MLP neurons of a small language model. Each row is named by its layer, matrix (up: input weights) and neuron, and shows model dimensions 128-223. Each number is 200 + 30 x the weight over its row's rms, rounded and kept within 0 to 999.
Before each neuron's rows, "fires after" lists the tokens most often just before its 100 highest values on Wikipedia text that the model never trained on. A number after a token or word is its count.

fires after: " ." 27, "." 18, "," 14, " 1" 5, " 17" 4
L8.up387,222,199,226,254,236,229,184,188,178,199,204,169,202,164,212,218,174,241,237,217,172,174,163,175,208,223,185,225,235,134,166,228,213,198,225,226,181,161,218,170,240,253,213,210,214,155,215,160,172,195,187,168,244,202,147,149,221,236,150,209,211,261,195,213,189,171,126,240,164,182,197,167,214,178,184,203,171,193,196,195,191,199,219,220,229,193,262,206,207,252,189,208,189,265,188,204

fires after: "," 85, " ." 14
L6.up631,243,270,195,199,193,245,220,164,219,234,159,195,228,219,174,181,239,190,183,180,197,216,175,201,193,180,197,224,227,165,163,186,168,254,232,175,202,214,275,178,182,255,203,216,206,165,178,215,156,234,214,167,205,209,206,185,186,172,159,216,215,223,232,166,230,150,202,230,138,140,208,147,180,159,218,204,168,177,228,218,183,210,208,244,187,210,240,191,249,248,171,222,248,228,213,157

fires after: " (" 22, " \"" 12, " was" 7, " there" 6, "," 5, " un" 5
L7.up3,218,251,255,254,173,216,212,220,174,143,212,167,152,148,205,198,205,230,211,158,223,185,194,156,167,133,218,206,186,186,226,177,233,202,142,190,195,185,181,157,187,200,235,193,203,180,218,215,171,222,204,147,228,214,209,221,183,176,168,167,164,193,269,135,170,232,223,256,216,208,178,196,181,159,222,182,252,215,228,179,186,200,204,213,201,189,212,184,183,149,217,170,180,176,97,194

fires after: "\n\n" 59, "|" 10, "\n" 6
L6.up141,235,222,169,196,160,184,222,201,228,215,232,132,199,156,177,180,204,239,182,235,198,188,246,201,169,164,270,196,210,163,193,166,159,166,160,222,172,215,173,191,213,226,199,194,188,178,247,184,217,183,148,190,202,266,210,245,187,170,181,245,245,134,275,236,212,219,209,206,189,238,289,202,219,228,241,165,174,235,166,188,187,213,251,211,223,245,211,213,184,231,227,199,194,164,224,165

fires after: "," 93, " ." 5
L7.up324,226,227,177,203,186,241,201,169,225,192,205,185,171,241,153,175,288,246,198,225,210,190,200,177,175,169,197,203,198,184,224,206,211,223,254,163,265,199,174,168,213,237,196,224,199,136,217,176,219,222,222,125,222,216,173,179,191,171,191,209,209,236,233,189,209,236,180,227,155,173,220,159,165,223,187,193,151,167,148,232,183,221,244,206,254,184,245,186,225,203,167,169,188,214,194,183

fires after: "." 41, "," 13, ":" 10, " |" 5
L5.up228,229,205,186,223,192,224,155,227,193,204,174,234,173,254,215,220,167,191,208,207,223,254,125,180,217,184,153,194,199,223,217,184,251,221,165,188,207,198,225,163,220,238,231,187,237,140,188,210,188,225,178,212,205,233,217,203,233,227,197,192,197,174,225,180,212,214,144,219,219,217,183,201,191,189,189,226,143,220,213,123,255,172,244,148,189,188,222,150,208,245,168,190,190,243,217,196

fires after: " |" 88, " was" 5
L6.up409,206,226,234,203,169,133,195,217,209,184,225,212,225,200,219,108,154,162,167,134,202,225,174,220,286,133,280,240,214,205,202,205,214,208,175,190,191,215,181,201,193,201,192,215,155,211,211,194,190,218,183,169,204,161,236,193,198,160,168,202,190,241,246,218,206,219,169,185,159,217,247,201,237,182,242,184,242,195,177,183,136,244,201,210,249,212,199,207,203,207,192,198,223,202,163,129

fires after: "." 21, "," 21, " and" 8, ";" 6
L7.up633,201,180,229,232,203,226,213,216,229,200,251,193,180,220,158,197,218,198,123,195,191,229,157,172,187,169,150,183,219,203,191,174,160,224,207,179,248,260,177,232,211,235,198,243,162,210,183,158,228,194,175,205,213,273,157,230,215,225,208,260,175,132,212,198,269,153,184,255,197,211,179,160,255,159,182,212,147,196,156,212,251,232,178,220,187,190,227,186,178,216,195,195,228,214,179,172

fires after: "," 48, " |" 12, " (" 6, "\n\n" 4
L6.up104,203,263,253,196,176,225,221,143,208,256,238,179,171,173,161,218,197,186,176,183,228,223,184,188,151,175,223,218,194,196,232,158,185,181,211,169,229,210,230,177,224,219,179,225,233,152,163,186,202,202,223,184,223,208,224,202,199,253,145,141,219,221,243,221,228,164,189,184,206,190,208,163,179,206,163,236,255,198,190,257,185,200,237,225,216,179,230,209,194,170,179,169,169,161,206,198

fires after: " in" 28, "," 24, " United" 5, " during" 4
L6.up94,226,246,219,260,192,264,233,194,228,191,192,225,181,220,167,150,181,180,222,269,219,217,190,205,184,182,212,220,230,257,155,257,210,242,245,149,245,189,224,211,174,217,186,172,168,167,205,198,221,209,225,218,206,175,220,208,222,187,190,248,201,210,236,144,209,199,162,203,172,210,245,202,169,175,229,167,213,167,209,200,165,195,233,201,169,146,195,217,190,170,169,240,210,167,180,229

fires after: " |" 80, "|" 6, "  " 4
L5.up325,240,239,250,204,176,152,217,191,201,208,201,193,224,194,213,188,197,222,173,203,174,220,172,220,227,199,226,175,211,180,206,213,228,227,206,192,187,193,208,181,231,161,205,244,172,227,164,187,191,221,193,140,195,182,268,281,202,159,155,192,246,245,185,214,211,190,155,187,177,201,231,201,209,223,246,175,251,181,182,188,182,230,167,168,227,183,211,189,172,178,178,215,169,209,218,169

fires after: "|" 23, " |" 19, "-" 17, "/" 6, " disc" 4
L8.up112,227,228,217,227,197,203,194,214,185,141,287,238,189,156,192,170,179,176,147,208,222,195,229,223,160,202,250,170,183,238,176,237,192,239,152,165,177,221,213,169,197,204,217,197,250,174,218,172,183,243,215,172,183,232,167,176,237,196,170,215,151,194,151,186,161,217,172,175,155,222,254,186,182,192,208,237,186,202,194,196,259,208,195,134,201,216,265,187,230,210,246,209,230,164,163,198

fires after: " on" 49, "On" 17, " On" 14, " September" 4
L6.up442,235,197,225,173,149,228,215,163,251,173,206,138,203,165,208,180,191,232,139,145,225,209,233,155,149,222,189,188,192,183,171,181,236,221,162,215,210,172,186,223,235,237,162,226,172,176,245,201,218,192,196,211,229,212,195,185,253,198,230,217,216,237,220,170,218,140,209,210,217,189,205,192,235,191,169,218,182,222,193,225,242,270,160,227,218,221,234,173,161,211,232,217,217,189,195,189

fires after: " On" 20, "On" 19, "\n\n" 13, " on" 10, " to" 5
L6.up90,234,197,201,211,198,200,204,148,206,146,263,135,231,242,197,187,194,213,201,215,232,204,200,132,165,178,140,185,230,203,165,169,227,197,203,217,230,194,218,211,227,229,249,247,131,178,217,244,211,219,239,192,206,185,189,202,236,191,220,177,254,248,214,146,202,144,229,194,166,205,191,190,178,201,209,236,224,238,227,225,215,263,169,209,199,214,210,200,202,232,273,164,216,139,203,189

fires after: " |" 51, "," 27, " is" 4
L7.up520,204,239,187,188,171,225,223,229,250,155,206,211,202,226,214,150,202,143,149,187,166,194,215,234,186,117,269,245,199,164,165,196,193,194,257,170,252,230,219,210,185,162,227,214,197,200,228,215,222,186,189,177,187,200,211,175,186,188,209,160,208,218,235,191,170,213,128,198,175,230,207,202,229,191,231,149,202,179,194,246,222,204,198,183,200,188,210,227,178,184,150,239,214,173,188,167

fires after: " is" 14, " has" 12, " was" 12, " were" 10, "," 9, " had" 7
L8.up380,222,230,240,201,215,187,206,206,230,198,258,192,133,234,209,197,203,176,190,208,184,179,161,209,182,220,220,210,193,199,288,182,241,201,231,147,175,232,200,162,166,214,221,193,243,183,228,152,193,189,215,188,229,199,224,238,178,150,213,221,219,236,225,199,143,216,213,281,154,216,171,194,207,184,216,184,146,231,226,161,217,208,212,215,218,164,228,222,208,141,179,205,247,222,143,197

fires after: " the" 23, "\n" 17, " this" 9, "The" 4, " first" 4
L8.up386,227,206,189,181,180,204,190,270,208,195,194,210,222,189,161,183,150,215,152,166,168,140,224,176,164,178,201,167,174,202,193,171,179,233,202,212,253,212,178,225,208,236,204,178,170,170,193,186,162,178,201,177,203,250,211,243,204,224,239,234,228,155,248,187,192,178,220,237,223,222,234,183,201,161,205,215,243,213,154,246,193,179,233,184,242,213,190,241,199,144,215,236,257,181,214,216

fires after: "," 48, " was" 5, " an" 4
L6.up111,196,229,222,178,218,234,209,228,168,119,213,184,207,182,201,163,214,229,174,195,251,206,216,164,202,183,195,215,190,176,198,146,178,228,215,218,193,234,165,196,179,176,224,210,147,224,185,256,230,193,238,190,197,211,171,236,210,236,221,246,143,240,219,138,245,180,170,267,191,207,226,205,178,196,157,186,221,246,221,160,156,193,222,180,247,210,190,219,133,199,173,184,201,148,183,229

fires after: "-" 70, "|" 26, "\n" 4
L7.up214,235,215,212,176,165,175,254,163,206,180,246,200,126,244,187,212,193,219,158,197,217,198,204,229,211,157,200,140,154,239,227,199,200,165,159,205,197,247,187,173,212,205,225,215,186,140,212,166,192,216,250,139,268,230,239,212,218,182,197,217,203,171,151,190,217,227,202,228,218,268,186,187,205,233,169,198,165,174,121,237,203,237,206,205,177,253,234,194,182,206,234,168,198,197,198,205

fires after: "|" 51, " |" 49
L8.up57,240,222,198,177,198,181,243,230,261,139,230,196,181,192,211,207,116,239,165,212,206,197,231,222,202,156,218,202,164,193,189,198,159,216,123,194,138,219,216,188,187,174,179,197,180,127,248,201,187,217,180,176,208,257,190,253,182,176,173,212,184,147,191,202,176,220,211,201,211,234,187,175,202,222,199,164,156,193,194,211,233,224,218,196,207,185,264,221,179,255,237,185,188,154,197,169

fires after: "," 69, " |" 11
L8.up9,226,241,173,198,206,202,210,185,204,214,205,204,180,207,181,191,196,174,170,231,210,230,150,220,222,177,250,235,213,215,185,175,250,236,241,205,239,236,233,196,208,204,233,177,184,197,225,188,184,226,183,158,253,162,247,186,160,204,164,175,196,237,255,187,242,175,175,152,192,181,200,239,160,198,188,201,213,175,173,198,166,194,286,175,224,157,211,198,165,210,169,227,212,162,172,207

fires after: " |" 46, " (" 18, "born" 16, "," 4
L7.up558,223,240,202,171,202,242,174,199,145,167,172,167,233,166,173,177,224,229,198,185,278,188,248,174,164,165,164,172,185,254,243,226,228,254,192,193,193,181,221,178,167,203,187,201,145,164,287,229,154,214,186,180,191,200,173,187,232,221,168,151,175,240,221,187,190,203,247,193,231,147,152,225,220,171,156,170,179,197,217,226,216,240,220,210,216,210,223,179,193,181,163,217,190,149,173,225

fires after: " |" 78
L5.up639,235,203,215,174,162,150,240,218,191,181,172,149,191,212,239,222,208,220,185,174,172,201,199,213,203,218,181,225,226,226,224,169,219,197,233,195,161,252,218,218,196,231,198,220,173,172,247,210,168,189,194,197,250,206,252,191,180,221,182,232,211,190,199,213,203,223,169,211,212,234,216,219,224,197,209,155,210,192,177,268,262,238,162,219,217,226,256,236,211,233,247,183,216,131,217,211

fires after: "″" 27, " |" 26, "|" 10, "°" 5
L8.up24,203,228,195,170,169,221,215,185,215,234,203,196,219,172,176,210,177,214,201,209,244,248,164,261,230,201,161,221,175,195,195,151,222,167,220,184,211,211,186,203,197,208,207,204,172,157,203,186,176,294,235,165,218,210,248,178,175,138,174,192,218,231,174,167,223,236,169,220,189,194,218,229,203,186,242,213,256,220,151,256,169,242,232,213,250,175,220,199,198,206,256,221,183,176,211,205

fires after: " |" 53, " Report" 4, " University" 4
L6.up152,210,275,236,174,208,196,209,161,250,196,187,224,257,172,183,229,168,205,163,152,183,186,195,227,217,193,225,213,173,171,239,154,220,277,205,182,207,174,220,197,198,144,140,165,182,196,198,176,193,226,187,126,215,203,240,210,195,157,208,184,212,191,141,211,129,154,146,187,154,195,247,178,189,253,191,229,216,264,169,194,153,202,170,179,190,163,220,230,189,224,188,160,211,222,243,185

fires after: " |" 48, "." 14, "|" 9, ";" 6
L8.up486,259,199,247,203,203,250,215,209,264,180,252,166,186,173,202,200,157,219,165,168,254,185,155,190,200,186,169,174,214,220,233,192,169,194,151,215,155,228,215,164,170,254,197,256,150,184,207,177,222,194,173,200,170,202,201,226,140,189,158,213,138,184,193,207,197,192,200,165,185,256,158,202,218,197,205,187,137,234,173,181,240,230,216,181,216,197,248,186,185,257,180,206,187,146,240,195

fires after: " |" 21, "-" 16, "|" 7, " 4" 5, " 2" 5, " 3" 5
L6.up538,220,228,249,269,244,204,280,179,231,172,202,218,168,181,223,245,168,173,127,203,238,203,177,249,234,195,152,249,198,181,205,132,240,241,213,180,181,180,209,222,194,235,153,215,170,219,204,127,198,208,187,130,270,168,197,217,183,188,187,196,182,182,211,158,198,204,200,215,151,236,199,194,200,197,250,210,166,257,187,151,236,205,178,163,195,174,245,187,194,200,188,205,210,205,192,212

fires after: " |" 93, "|" 7
L8.up524,268,215,224,177,199,183,275,188,212,182,151,212,213,169,157,145,161,190,192,208,189,206,207,232,209,154,169,184,225,192,251,179,163,228,148,241,147,182,223,151,170,232,199,181,142,139,155,243,186,178,171,168,208,191,234,272,180,199,196,216,201,221,180,230,174,199,174,206,218,206,229,188,207,234,216,200,211,202,199,256,242,236,179,211,196,211,220,200,188,234,205,159,203,224,199,191